config = dict(
    head_dim=64,
    intermediate_size=896,
    norm_eps=1e-05,
    rope_fraction=1.0,
    qk_norm=False,
    attn_scale=0.125,
    tie_word_embeddings=True,
    init_std_up=0.0427,
    schedule='wsd',
    decay_shape='sqrt',
    final_lr_fraction=0.0,
    train_tokens=198700000,
    max_steps=6064,
)
MLP neurons of a small language model. Each row is named by its layer, matrix (up: input weights) and neuron, and shows model dimensions 80-207. Each number is 50 + 12 x the weight over its row's rms, rounded and kept within 0 to 99.
After each neuron's rows, "fires after" lists the tokens most often just before its 100 highest values on Wikipedia text that the model never trained on; "fires on" lists the tokens most often at its 100 highest values on Wikipedia text that the model never trained on. A number after a token or word is its count.

L3.up649:54 42 62 24 68 76 54 49 61 55 53 49 62 54 54 89 49 48 56 49 41 65 45 50 32 44 43 38 30 35 60 51 61 62 65 50 46 54 58 68 57 40 46 42 45 57 45 48 78 51 50 54 50 46 37 44 54 43 62 38 50 39 54 55 49 41 57 50 33 62 50 45 59 55 36 45 36 61 53 43 40 67 71 63 57 53 29 58 48 66 38 67 55 37 41 68 30 55 67 56 42 53 52 45 49 67 52 54 53 64 46 53 51 47 28 51 54 40 50 62 36 48 47 28 60 43 28 45
fires after: "1" 89
fires on: "9" 92

L4.up350:42 59 56 61 53 38 49 57 42 46 63 30 41 46 65 69 65 52 58 53 45 50 45 73 50 59 45 41 52 31 60 74 45 43 61 37 38 40 44 69 51 40 41 46 38 47 60 54 39 38 46 65 79 29 47 57 65 28 49 34 31 52 55 19 52 66 68 41 58 44 70 43 56 54 55 51 66 41 36 58 32 73 31 48 54 52 52 26 40 39 48 47 43 59 59 48 37 62 24 71 48 58 54 37 47 45 44 66 32 68 54 44 54 37 60 46 56 50 50 44 46 39 48 38 54 59 54 43
fires after: " " 50, " |" 11, "s" 8, "\n" 4
fires on: "1" 22, "7" 19, "4" 17, " L" 11, "l" 10

L3.up685:45 51 69 62 65 68 74 46 59 63 38 39 64 59 58 48 44 59 43 28 43 43 43 62 40 55 54 77 35 22 35 41 68 60 78 58 59 38 59 47 52 46 57 52 49 40 39 46 41 61 53 51 52 49 49 48 36 51 60 28 57 38 36 67 41 28 71 58 64 64 38 46 42 38 66 56 48 60 38 47 48 46 52 53 58 71 42 71 51 28 46 29 62 55 60 63 59 51 80 40 52 58 47 51 48 58 29 59 45 54 43 42 56 51 28 44 26 49 26 65 56 60 45 50 64 41 30 62
fires after: "1" 90
fires on: "9" 90

L6.up415:59 50 58 51 40 50 51 43 59 49 37 55 51 58 54 71 54 61 55 57 42 52 59 59 54 50 53 70 42 62 37 31 49 47 46 58 50 38 49 51 29 38 57 63 32 27 44 56 40 53 59 62 55 45 70 49 55 35 53 55 32 33 55 39 45 60 42 41 44 40 63 39 38 37 62 41 45 32 67 75 54 55 78 61 57 38 35 57 35 52 53 57 40 58 56 40 34 22 35 58 55 74 57 65 63 71 46 38 37 45 35 57 23 61 62 66 43 67 35 48 44 45 35 64 57 56 71 45
fires after: " " 48, " the" 7, "g" 5
fires on: "2" 33, "1" 17, "ym" 8, " " 7, "ar" 4

L8.up326:30 63 48 60 67 38 33 43 24 75 67 16 42 66 47 36 61 46 44 49 37 37 39 36 58 32 39 44 46 38 48 63 52 48 54 41 47 64 51 64 53 62 47 42 62 57 17 54 34 52 25 63 26 51 59 57 36 28 52 51 53 50 53 72 27 71 65 66 49 63 63 43 39 58 39 53 61 32 33 58 60 43 44 35 56 67 51 53 34 59 45 67 64 57 41 47 59 43 59 66 40 71 58 40 22 59 46 46 75 54 40 61 53 46 58 39 40 71 25 77 43 42 52 54 45 43 53 36
fires after: "1" 41, "2" 10
fires on: "9" 35, "," 9, "}" 6, "7" 5, "y" 4, "T" 4

L8.up142:21 71 40 51 48 44 63 37 55 48 42 29 34 62 40 42 50 74 31 45 42 46 40 52 59 30 45 36 32 37 40 69 61 48 59 81 36 44 49 48 33 40 53 65 72 29 40 50 48 59 39 44 34 55 48 45 66 43 35 51 30 34 47 52 31 51 28 63 46 59 44 45 56 46 52 53 62 70 89 49 60 56 49 52 50 60 44 72 32 50 41 60 52 64 56 43 54 64 47 59 36 56 48 50 44 73 65 56 46 42 42 73 38 45 45 65 26 25 42 43 23 41 52 44 51 27 54 68
fires after: "1" 37, "3" 17, "2" 6, "-" 4
fires on: "8" 17, "A" 16, "6" 13, "7" 8, "9" 6, "h" 6

L14.up272:72 42 68 52 57 19 34 41 50 65 39 51 56 46 41 45 39 39 57 57 53 46 63 57 45 47 48 36 51 71 47 47 46 46 41 63 55 72 46 45 63 42 54 50 71 49 32 49 53 21 64 26 60 55 33 70 48 40 36 38 64 49 42 56 43 87 47 53 60 50 43 46 51 74 55 57 57 43 45 30 46 38 42 72 35 49 77 35 36 70 52 28 67 66 49 48 54 48 49 42 57 48 66 57 43 49 39 52 68 35 35 50 46 41 42 41 59 36 34 50 61 56 60 66 66 78 54 41
fires after: "." 29, " " 24, " |" 21, "," 9, ":" 5
fires on: "1" 18, "5" 14, " −" 13, "2" 11, "4" 8, "9" 8

L8.up128:61 66 40 51 54 39 42 53 50 78 49 25 62 71 57 55 30 39 38 56 48 63 45 59 52 53 57 30 41 68 55 45 57 59 52 58 51 61 42 42 67 49 61 66 62 52 40 61 59 36 35 55 52 57 38 29 53 43 49 62 67 35 63 76 47 56 38 41 50 35 61 53 36 36 68 49 53 50 62 52 42 49 25 64 35 38 46 54 55 55 56 59 49 51 61 41 65 69 49 50 63 39 62 63 45 59 30 40 56 40 61 51 52 54 58 43 46 59 62 57 67 45 64 60 61 46 54 46
fires after: " " 66, "1" 8, "." 4, " $" 4
fires on: "1" 20, "3" 15, "4" 13, "2" 11, "6" 9, "5" 6

L4.up363:39 55 33 69 44 44 55 48 62 31 64 44 61 48 70 60 42 46 38 52 51 43 44 58 63 31 47 52 50 30 46 57 64 42 52 51 49 56 67 58 49 39 30 47 29 59 44 37 42 61 65 54 59 41 53 30 34 56 31 71 52 46 48 47 68 39 49 49 40 43 51 61 57 45 46 16 33 54 65 52 44 31 45 39 61 48 31 20 59 36 47 40 52 35 35 52 62 43 61 48 64 48 61 66 59 63 49 42 51 49 52 29 55 75 49 43 44 45 58 50 63 57 58 28 50 36 48 36
fires after: "8" 18, "7" 10, "9" 10, "4" 8, "6" 7, "5" 6
fires on: "th" 59, "," 10, "-" 7, "ü" 4

L8.up268:50 39 64 49 55 45 76 58 39 59 45 49 40 45 47 54 48 77 35 54 71 49 54 60 57 66 49 30 55 21 44 43 49 38 26 23 37 48 33 47 57 68 48 67 28 46 53 68 47 30 49 38 38 67 70 61 72 39 64 52 34 42 60 49 58 56 47 49 71 30 52 55 35 44 59 43 35 68 68 59 33 29 63 38 54 36 48 48 42 45 55 45 46 31 57 43 49 67 39 65 71 34 54 33 61 54 57 51 53 49 46 60 37 44 42 23 34 50 62 48 60 49 45 47 52 50 60 63
fires after: " " 67, " (" 13, "," 7, "–" 4
fires on: "2" 43, "1" 24, "0" 8, " lead" 6, "-" 5

L7.up105:66 66 40 51 34 45 13 36 49 75 43 40 43 38 44 57 35 69 62 62 50 53 43 66 44 47 57 46 65 46 62 67 40 50 63 37 56 48 37 79 40 73 23 34 61 46 70 44 54 39 61 50 62 78 50 35 57 54 61 39 55 64 54 42 46 58 33 52 56 40 54 66 61 63 74 49 53 68 26 61 33 28 37 61 36 57 46 53 60 37 45 58 60 70 41 38 51 68 42 64 62 57 52 45 34 41 55 55 48 56 50 46 63 68 78 43 74 35 43 39 57 43 23 52 46 54 43 52
fires after: " " 52, " (" 17, "." 7, " S" 4
fires on: "4" 32, "5" 16, "6" 15, "7" 9, "8" 6, "9" 5

L11.up351:67 52 47 51 70 53 47 62 60 51 40 48 58 46 52 60 68 37 41 40 49 53 68 59 45 48 36 55 58 50 33 42 48 50 31 66 32 62 60 50 48 41 40 67 58 38 38 56 44 46 30 63 40 77 56 67 60 60 54 62 63 44 32 61 47 43 24 46 56 60 50 76 43 33 47 63 46 45 79 49 55 52 40 48 66 34 24 39 46 35 67 54 48 68 42 55 47 51 44 27 51 80 55 40 49 55 46 51 37 68 57 54 35 63 50 48 35 61 43 52 60 40 38 51 40 67 64 41
fires after: " " 43, "-" 13, "–" 10
fires on: "1" 65, "." 5

L7.up4:42 36 45 48 72 67 60 44 33 39 57 62 55 37 36 46 50 33 32 75 51 39 52 52 62 40 58 39 59 54 39 36 54 53 51 41 48 55 42 50 69 48 74 49 46 58 48 25 49 54 50 44 55 37 32 54 67 53 61 66 38 46 40 58 44 28 61 57 23 39 53 55 48 52 43 32 51 59 20 65 52 49 42 70 53 74 54 73 59 38 71 39 39 29 52 53 45 65 61 42 51 64 57 54 55 33 69 53 58 65 56 55 61 59 63 45 40 40 42 45 36 38 65 51 54 41 77 48
fires after: " November" 11, " August" 11, " July" 9, " June" 9, " October" 7, " September" 5
fires on: " " 71, " Ha" 19

L10.up108:42 40 28 22 61 63 55 31 38 73 43 58 45 56 60 60 19 64 36 50 69 44 29 34 41 62 54 34 54 41 49 60 45 64 54 53 65 44 54 58 46 57 53 40 37 39 48 44 54 53 35 37 50 53 26 55 60 57 41 62 67 28 44 57 36 42 52 30 57 41 19 58 50 36 50 40 45 49 56 66 43 56 36 57 38 37 45 38 27 76 44 34 46 50 52 60 63 59 48 75 67 57 52 47 53 47 99 64 58 57 46 53 40 35 61 46 69 61 64 46 55 50 71 46 74 72 35 67
fires after: " " 76, " (" 18
fires on: "2" 71, "3" 10, "able" 7, "1" 5

L11.up775:45 43 32 46 56 49 47 53 55 48 36 50 55 39 35 47 42 68 50 34 50 67 68 44 58 46 48 41 51 32 56 41 67 64 65 52 39 80 56 45 68 66 25 61 60 39 30 40 53 45 69 53 41 71 53 67 55 55 42 74 50 34 72 47 36 61 56 41 59 42 38 45 75 71 49 47 53 41 57 49 33 53 53 35 50 51 38 51 40 55 42 57 62 53 71 23 48 54 47 59 50 53 39 41 61 46 56 54 38 67 60 49 47 36 54 30 51 61 53 34 60 63 55 56 84 55 57 29
fires after: " " 66, " $" 4
fires on: "1" 19, "2" 17, "im" 8, " cover" 6, "or" 4, "3" 4

L10.up158:42 49 40 47 53 48 41 54 35 42 52 43 48 70 44 78 24 60 45 37 42 46 63 49 43 52 54 39 47 54 45 22 39 41 66 36 36 51 35 33 50 68 48 61 56 32 57 55 48 50 46 48 55 28 47 37 55 37 63 36 16 42 59 10 43 41 37 52 58 33 48 39 69 59 57 50 43 39 67 62 29 61 43 38 41 45 54 36 16 61 65 44 58 72 65 49 47 77 19 54 47 62 51 40 54 60 57 62 60 57 65 34 58 55 68 45 56 58 51 52 55 57 55 59 56 33 67 40
fires after: " " 65, "s" 5
fires on: "1" 56, " on" 7, "4" 6, ")" 6, "2" 5, "." 4

L4.up835:50 54 52 73 40 44 64 62 31 34 52 58 61 30 61 29 49 45 35 72 45 28 49 46 61 43 28 45 59 61 87 51 63 43 41 41 52 52 51 49 42 53 58 57 40 46 61 49 42 58 52 51 49 42 58 68 64 48 39 59 36 45 54 51 46 39 39 44 32 44 54 71 63 48 46 41 35 53 50 61 51 74 71 22 34 67 41 73 31 53 67 39 77 56 57 40 65 33 43 46 45 47 23 50 61 76 41 50 48 61 51 44 59 55 37 18 37 62 36 64 47 54 53 56 49 66 40 59
fires after: " " 52, "s" 10, "S" 5, "ap" 5
fires on: "ac" 16, "ap" 13, "op" 11, "ab" 10, "lo" 7, "oc" 6

L14.up620:56 41 46 55 65 60 70 62 68 59 43 64 56 70 55 54 78 57 73 63 74 36 61 62 43 31 56 57 53 63 56 51 41 47 44 48 63 27 48 62 29 57 58 33 52 38 23 55 57 54 63 69 32 53 75 37 63 59 56 43 69 24 65 40 51 60 52 29 53 39 67 41 53 38 47 39 48 41 53 47 62 63 28 56 47 54 48 50 62 68 76 42 51 50 51 51 44 61 51 32 43 66 25 50 51 68 50 38 34 52 66 54 49 60 44 38 32 47 53 61 50 58 56 33 49 62 42 58
fires after: "1" 29, "9" 27, "8" 13, "0" 12, "4" 4, " " 4
fires on: "8" 16, "6" 15, "1" 14, "4" 13, "," 6, "3" 6

L15.up676:43 55 58 62 36 33 59 26 45 57 42 66 52 61 54 41 36 65 60 41 44 43 52 30 42 60 48 51 54 57 54 57 48 49 78 58 66 56 62 32 43 47 72 43 57 45 28 52 48 50 37 62 28 76 60 33 66 73 36 61 59 47 68 70 49 40 57 50 42 55 45 61 67 47 55 48 30 43 37 46 55 47 65 74 43 71 40 44 65 81 48 47 66 49 52 62 63 48 55 50 51 59 29 53 55 46 58 53 25 37 46 43 65 74 38 38 53 52 39 53 57 29 41 41 71 43 43 52
fires after: "1" 39, "9" 15, "0" 11, " |" 8, " " 7, "–" 6
fires on: "9" 47, " " 13, "0" 6, "8" 6